Weights of a small GPT-style language model, trained from scratch on English Wikipedia.
Architecture: LayerNorm before each block, no position embeddings, biases, tied embeddings, ALiBi.
MLP neurons of a small language model. Each row is named by its layer, matrix (up: input weights) and neuron, and shows model dimensions 0-191. Each number is 128 + 24 x the weight over its row's rms, rounded and kept within 0 to 255. Numbers have three digits each.
Before each neuron's rows, "fires on" lists the tokens most often at its 100 highest values on Wikipedia text that the model never trained on.

fires on: "er", ".", "s", "b"
L2.up1277:136126138106118118160126125116116135106112200135123146126163136180120167150140118116091140083167113088121156100099109091097124142140131139139124109070083108129136112134121141170151133112135061168126098101142132117150113103122150149105109081149147185156102163138128131130110125099144126155118128145114105135143142120131144134084107118099133151080147133163147101123156179145154113130100150102140117138153132093161128104147111126155152124119107151091121132104132146137126166123124183116124128129134115145119112126109107117108115137139145157144138127072053100053122118173181112158

fires on: "–", "in", "6", " S", "-", " English"
L9.up979:126119156187112186071136094130139153143105119108086099129094150129154137132174121158133133132120102108150144104086130117122151145141114111105121156134147114115105076130077150151110147092113155156134123111129127125118101134103184153088167130143109127145179116115161099160147152122183181122139139112120122174123110120090139146140108173160133105142135092118108154112099080154134110166161096098148135135088148105126096106130129156142149100098082146132144175120119114132122130167134123141120117139119129117111178121127137140151184165121103142157119113132142128117148165128115092116

fires on: "m", "l", "and", " addition", " rest"
L2.up741:107123144134121119146120155122117122185152118108099156081100125110135116154086141107129152119109172130142073129127135126157195162164137075164138108148104137152149128098094155116125159131126138190118061141124150121134126173162095108131103082105121134133125110091119141118113107103152132121072157110131098139145161150166083071083169116115075136113133123166141127132112111170119083160143104142137171127111137155122133134123126134108147114128143118113098115137148131142125148144129133129114180125161116109146122103154156121145120126159179125118149187101130104123112108089149118149

fires on: " ", ".", "–", "0", "3", "4"
L11.up1256:145138122103122194120114154103156152158131112162114168148119151132113134133108170100136145101142089089129096106109121149134158084072131137141115176143118109153150110153161149114111137082113165146150106144154175124134124150113116143117089137114092113151169161139086132142127132102145128112090126148121136136123143136129166128186135138147108130126087090111133140133112110147100124119143154098076122146121144132171113124102136097150086109143103099157161135206104135142145122138139075149169116125120078111087128096149132107111161142137161118156117132167082123121092114128168085114

fires on: " P", " G", "R", " R", " H", "D"
L10.up1199:127170147122133162139082144123167153134115114149113128149165163124119168138107091131168105112133132179120145112115125101114163120132135129119128114133134125122107113093154149126134109082133143131126101173166096126133098139163122158174124113147175094155140133120157059104136120105124101105107090080124134120132142128138167151133127086099120114101134153094128110104110101116108123161177127139136119118113100171136148104130140140155147094132104134122128095126174130089122090122119155167122169121104125161137144116093115121166119147116150138125116101161163130122175140147117117145

fires on: ".", " record", "ac", " season", "ric"
L3.up597:149120094115143161141191098098136096180143139132089145087125123186086151111101165135129155138122150122090122135126101123121110073107091132115082071156120204163170090142161153154113110124158118142140143114136100103108123124120150143120117151144111144113099125140133142126113145110124165121137166112173127108128131125121139104121123142087150095128172142144122118154174097129152163158107155127162097118143126111139126149153114134096129095134126134141145118116126136109146095115117123122115138100118113117118125134096123089158128123158138138122169129133110143127121166156156117114

fires on: "/", "ac", ".", "ow", "ment", "K"
L2.up1274:206124128102168149163132130146136111190144117138140149138120125161160121135115137158150161070104118103160125117132147115141100136106151135148136154113111122182143146077142140180121110122154105112110127086131134113159115146101115110124085125105169090091122079097111157136145125086121130139139128124089135075144179150150122108111151117149162137136135127121130118116140076099178138148105130128114141099117131131151119164152120131154177138144177136146099175141144118120084115148109147091160144124110142131095117120116127133119134128094129151124116122103204139133121116099123092102

fires on: "–", " place", "0", " name", "%"
L7.up1085:131064110174142104100086113167130133124103083151095191126129126127105089117152154100123124141139144129107114159166101138167159155106165091080140143136132125147159125116081106056116124147115153153134102121110088076102158142115145113110136120176102107157154137144118091163104116133122092135077130128137119134129117146175131113109113195163109089107126111161148120152183141147153128146154101141133139133168135093131130120151114108106128109145141152163159125136131144114135141155134135147134123144140163124145150138147127108112097106119170121167117104145083124102134113127145095121

fires on: ".", "′", ":", "°", " "
L11.up618:105127100095109155116144151128111135117156119133102185136154127125143114159111140083136138086146087115109115138076135145110143124111118143157158118083101117136142138146124158120116108136130160085158117107109135159155089111059123079128150093121147134131135135123122131144143163055081158126142126125141120138143154134095130078160142170079115095102128072117126103163136113164145128120094143135111113151129119082125133151157162134153093199093133150165149136092182128167110141123113115115143131095150157124147117130148123140112085153183135109136121137105121154094135147124144141079

fires on: " |", "iqu", "el"
L7.up51:105137095157146164098149144180123089116120130152147102105139066129096140129132166132121140136117090119098092098132087093142086069093118122159105130145118149107131123154111111074106138129132150135137123099157096122082101092096142124104081171154120140129152100162117114091153173129148179105134125107148121151124124196152143166094103128148107125123157135142144077102129100134139153106169167156138100156132121129107160127099095113148124159083110119122148133134141121111140077124135140171104186128155193092153125156088119127114162128184129110164135134115145109143135121119137121104

fires on: " K", " S", " P"
L9.up614:130191123137178157135111115143128101172111115165133133136105167108147130186149117108194162147147115152161097148113158088108129090111138165089116132151135107093067095130161099134164156120124132142126164153138119119124097149126113094143142111145122125188141108084116134135143116128102143108115079112129083144161122164168148157113157100117148073116138134150125149123157133126126155138121114118112127159115137123110181110126160150135140157123104106120149136100129163128163123143156126133131109148100123126098151113117152134108099101071093095120103122170139164067139109131122099156

fires on: ".\n\n", ".\"\n\n", "\".\n\n", "\n\n"
L7.up606:117130132128116150151092144121088128124124131116154078154118124135085090107112157142094169101156098095083179152115134144107155126133148125158100138106127099146155115072147122149152165118122149144131147119104146126151142110149121117168114148137096143131088107081128155138111143099135129192105106168066120152134128166168126137126146110110105094118162154105106134132126115145124123146138096105126115126122105125148135109151123122110129088135076076113089130094116137132120115123124118101098140100153148114122170101096112123128110134122151126133122111114151111113134167136107151130

fires on: " his", "ft", " enemy"
L2.up220:183149120129144117113088127107163121118135132103135124143125103097108114156161116104146166147133117115131144069136162083172122130128150162073116156159184104111083127105113101108114107131153149143105138072088123118130103130168149125123146147119174131120133125127109134151120129143104132132095150167161100125143105170106133138096128113144145120149125112111135094132130132111104152103138167173113136114101112110147130076116143172116128166147100126104153133129122127170100163114096109109114109127145125172088137141096184165135128103118131137094123129151118142086130147111117117122

fires on: "'s", "'", "1", "’s"
L7.up597:136134133127146163130104107142123134128134096127120150144137191129135144147137143142147130071152154101111129102066080117152063108165154166146105090134120146137140144161123116100120156066159180163106155141149147120128102183106104125149164106094116162116152111126204127122096103089126122152111148156136142129144121075105136157129106128113135118150166088134151104099128151098171094142147168131139148111146109117155102118146135105109132109145136108127122084154161106138069148096119144143141145136125117138101111126115168118133163131095142144099124146131126162134112119143161136129

fires on: " of", " career", "ight", "ass", "y"
L3.up601:117145147116091145110104136136129137125149165143153173142111148160155140146124128155122183101106107112129143159084121146143125141136189155112136112143116122106170180111096145136146162140095142072085147138134134134121135110125124134162132115120142173105128119146142164145073156096137135122118164144138097131150146121159152136112157143118075129113070139118130162102097166081095096120141147159099092124129152132127132142139155159114152128155111163132129146161127107098161137153132174134151111156131129122067110100137161146166123157128152143100106176124167142146109141124149144123

fires on: " He", "-", "uring", "ut", "iman"
L2.up456:089088130142142101102178135141145153137113130130109163153145130100115090150103155117131125134157123124128138157142142147139139154132102114136112183131113086086119159131187108082145117128162121105147146160183109131134166077128148103130140131127179113112144099119138111119094166111100119143114118135111096128140130101125133176115169090103137127108153140104127114130105103166114147153131132139106117157142156131127126165152104121151163180119122089103092148085107101135092122161138134113163103129143094124084132135145116129136113104138118149135127160145163110152115098098129143135

fires on: " T", " =\n\n", " B", " H", " K", " the"
L10.up1195:099130120135126144138117165139141116118127113104091123135135121105154146079099161131177104129095137126136166123100099106159160135106054115070131108154091160146102103125091146133144139102130137148140100116157097111139118148113141138149096098133143133137084106153154161147148111130132072162076136105129136181129175151132091147123126166158159085130065096142093035153107150161149122093157126130157112119121138125086110077155154126128114119164126102132117161080110137124131124126129138154150145146144140114130146125128117134148109108116098138099135099086150090132118118136132131110

fires on: "\n\n", " =\n\n", " with", "===\n\n", " as", " release"
L7.up343:123108152146113118128174149164096108098104173112154129161103125123125134141131131124117157123145115119097141169131140109181104123140166121162127089158097161125174147093129145120136130132139147097098085143117132160154098115110158113162145153103118100092149175127142054111096111111166194147101085125117129097096127122135125122152101144154150124109115160152127079163119131169140133151123147093127102130127130100129153129159151104141115133104130109116145115164160112098123127141123139127120118120134151101148147106169129122124134128116112143142173122123175153143100100186132111120

fires on: " |", " g", "2", " the"
L10.up881:137127134103118145137111148159131110133122146096141100171126112138133132150121134123156147114130146169110087092085132111120132115111105112123104131138146124134133116170112100172134134143128155129101152135109123092150105074074142135130118113165128158166141134132129170090167111162119164117103131115138160129115135172152152131143143099128129137117137102162120108173076143132170092113152128141128109136103132121087095117082116156122076082091127090135140139136150144169128110126097137157128099117109159114141132169111123175116142174134119119082097124141162129118112174137110172078

fires on: " =\n\n", " while", " and", "\n\n", ")\n\n"
L9.up969:102113134158145190143188111109117089095105109145117137158100112147084111136167146126159148168133217091121144174096120123160126122138066104130113096139155164128154117105157116141151133122131153131121122188113126079130114103121123112121120152096153101146073138121149126164095152141136084147141110150190110152155085097119114138139106154129168149122126131140145171130158088122134126112110185109123077103133136099112085122154142116151103150150150107134118129136136088143131110085139093124147092139104142113133152124119111151142143120144117121136134148137159136101119120108127126110

fires on: " \"", " the", "'s", " a", " his", " Th"
L10.up845:139125137142119146124122138143117066078151158137133115156122140156134126137111121179126114138127120143174164091146154110098171134089117148093047165164139124122166111142084149182140081097129154104096145116139110128158100156084086130124156127109102125111143141137154152155138116073148163140083146115142161155114101160144086171136130111123103157118122094101116116154141112167110138143141110157163134151147106121109154100115115107127101155136112130109094103105151123147076126132140126120134139125154125162132130124140119176144132099101126115088132118136114110101114141143093163114

fires on: "-", "–", "ym", " [", "On"
L10.up733:152165140164101141146138118104120148068070160158156101107094131118131156155143109121124145119116133088105123126131104156157124137143149118129136131124093127142155121143106171107157137104169161110130113111144133141098090097091102149145120116157096111124145117145143157131119153130107187092143148102143158117088126147140143143094115127133103066137106110116090134145140147158099152168123098148132153122114065103132131139158107098128149113120137174127155139097123146155128151143104093162132118135104103157130118104117100133122152112123142178162132149137121158089138157120126146168

fires on: "%", " Win", " –", " place", " Hard", "9"
L11.up12:096128143123135159118148116111123153153118109136196101179123195097125141161105133127178134143147109161133128118128182103107107149145088134126163143143140133156099102108108136063135133178157111102165131126128149118122157138129157164147130122155102090115147165095107146141145129121114133154126110064102121120141127078114088151104116174122152126108110113117134135126099113082113165125152150126161135167116121092164091130138094091143134125114103110134095114135121110127150123160118139119126092152132159115135172130135146108141158156109126133137116119092114110175110126112086107146

fires on: "born", "ers", "man", " =\n\n", " born", "nel"
L2.up173:116130149129113128126120123152100122153148135121120106125114160153099166110164112147139102127167123103172129147127106131127137139106147153133115146089133136116121152169096133132157186128153122108160115164094133108143094096155122112132127163107121112125191126123152140137090165082102108112160165134123183116094136127117145161098075157119140129116142140087109097106084120144155159130151101116122122077108156130109150123157057160152109159122143158082102101157135175113107159111143143153133163107112106134099117141087096134107114087140097074153124091131121123185147148146124149097

fires on: " time", "a", " same", "ild", "anion"
L2.up144:094136108158154130135096139141153155128118149153140104132082118147110112128095101130093181123143086116129153111125095166116141131148136149116110102091124130127172107089139113102115111159173159128138114137120168165124119104135098130131071118181109130137153133106145137182130107130136104100109110132104096147102110180125130154149088116134111153113157129174128121108142128170125146097143149121105118156111101170114091107113129107136087107123104094126148122153133153126156099151104155101137143150148143144161097069101124147145142125135151114119149114136132124129114130118105137154

fires on: "'", "acy", "ated", "ä", "ized", " become"
L2.up1140:139136165141086182131160140126137084145095030135166129160129098133102109138117148127121146130136152077103155156154153127091123139120132116134124097120108169170119146146163155115156114119144097134118126072140150113132156116096144131149151132129142098133120130086109111147123164186098136106152130148085143135138125114081130125145139113099142142127150137119097134119187122111144174144178147149097102114088136117088119105162148090095111142179138157120123145181162114130129098128125103133159126099110098135149109137129100161103108139102101114157125107094120127123152112183119113128

fires on: ":", ".", "ic"
L3.up960:156125111091132148093168139134143139147162162133102138093135149120145111125133121112094086153135114107082159125123139112115095154079134151144116094148102099102136083085128128135113104176136131116150151142148132126112147135110125134110131123147148128184111151101122184152086137118119129134160139151172137127099120128121157103071145160129133125145114170164160091156065083119126075131160101105144126180139195122146064184152125171134105083110125110141121193169114104145111053106097168146153123098115116131140083142105170151120143147154139152106125168119121123107129100106125158119

fires on: "ing", ":", "s", "al", "ass", " in"
L3.up395:126112091107086177143140132130149156143134086098130170098150120133116151134134129145128123144106111107126134144093119138123101155103143103125113095138173079115160109117097117130117124101143094150066135110145120156139182126106122153113149097123100115129174092081132143128146096093110098125118167131153086142095128126117159121123142140071111161139153139113132106139156103146159126198120138135088053151187151142139116161170161122146159126095169079143127113091144148130124087154122146132168089136100094178095104084141144105127141148137139103098127117158126122166094148150089139169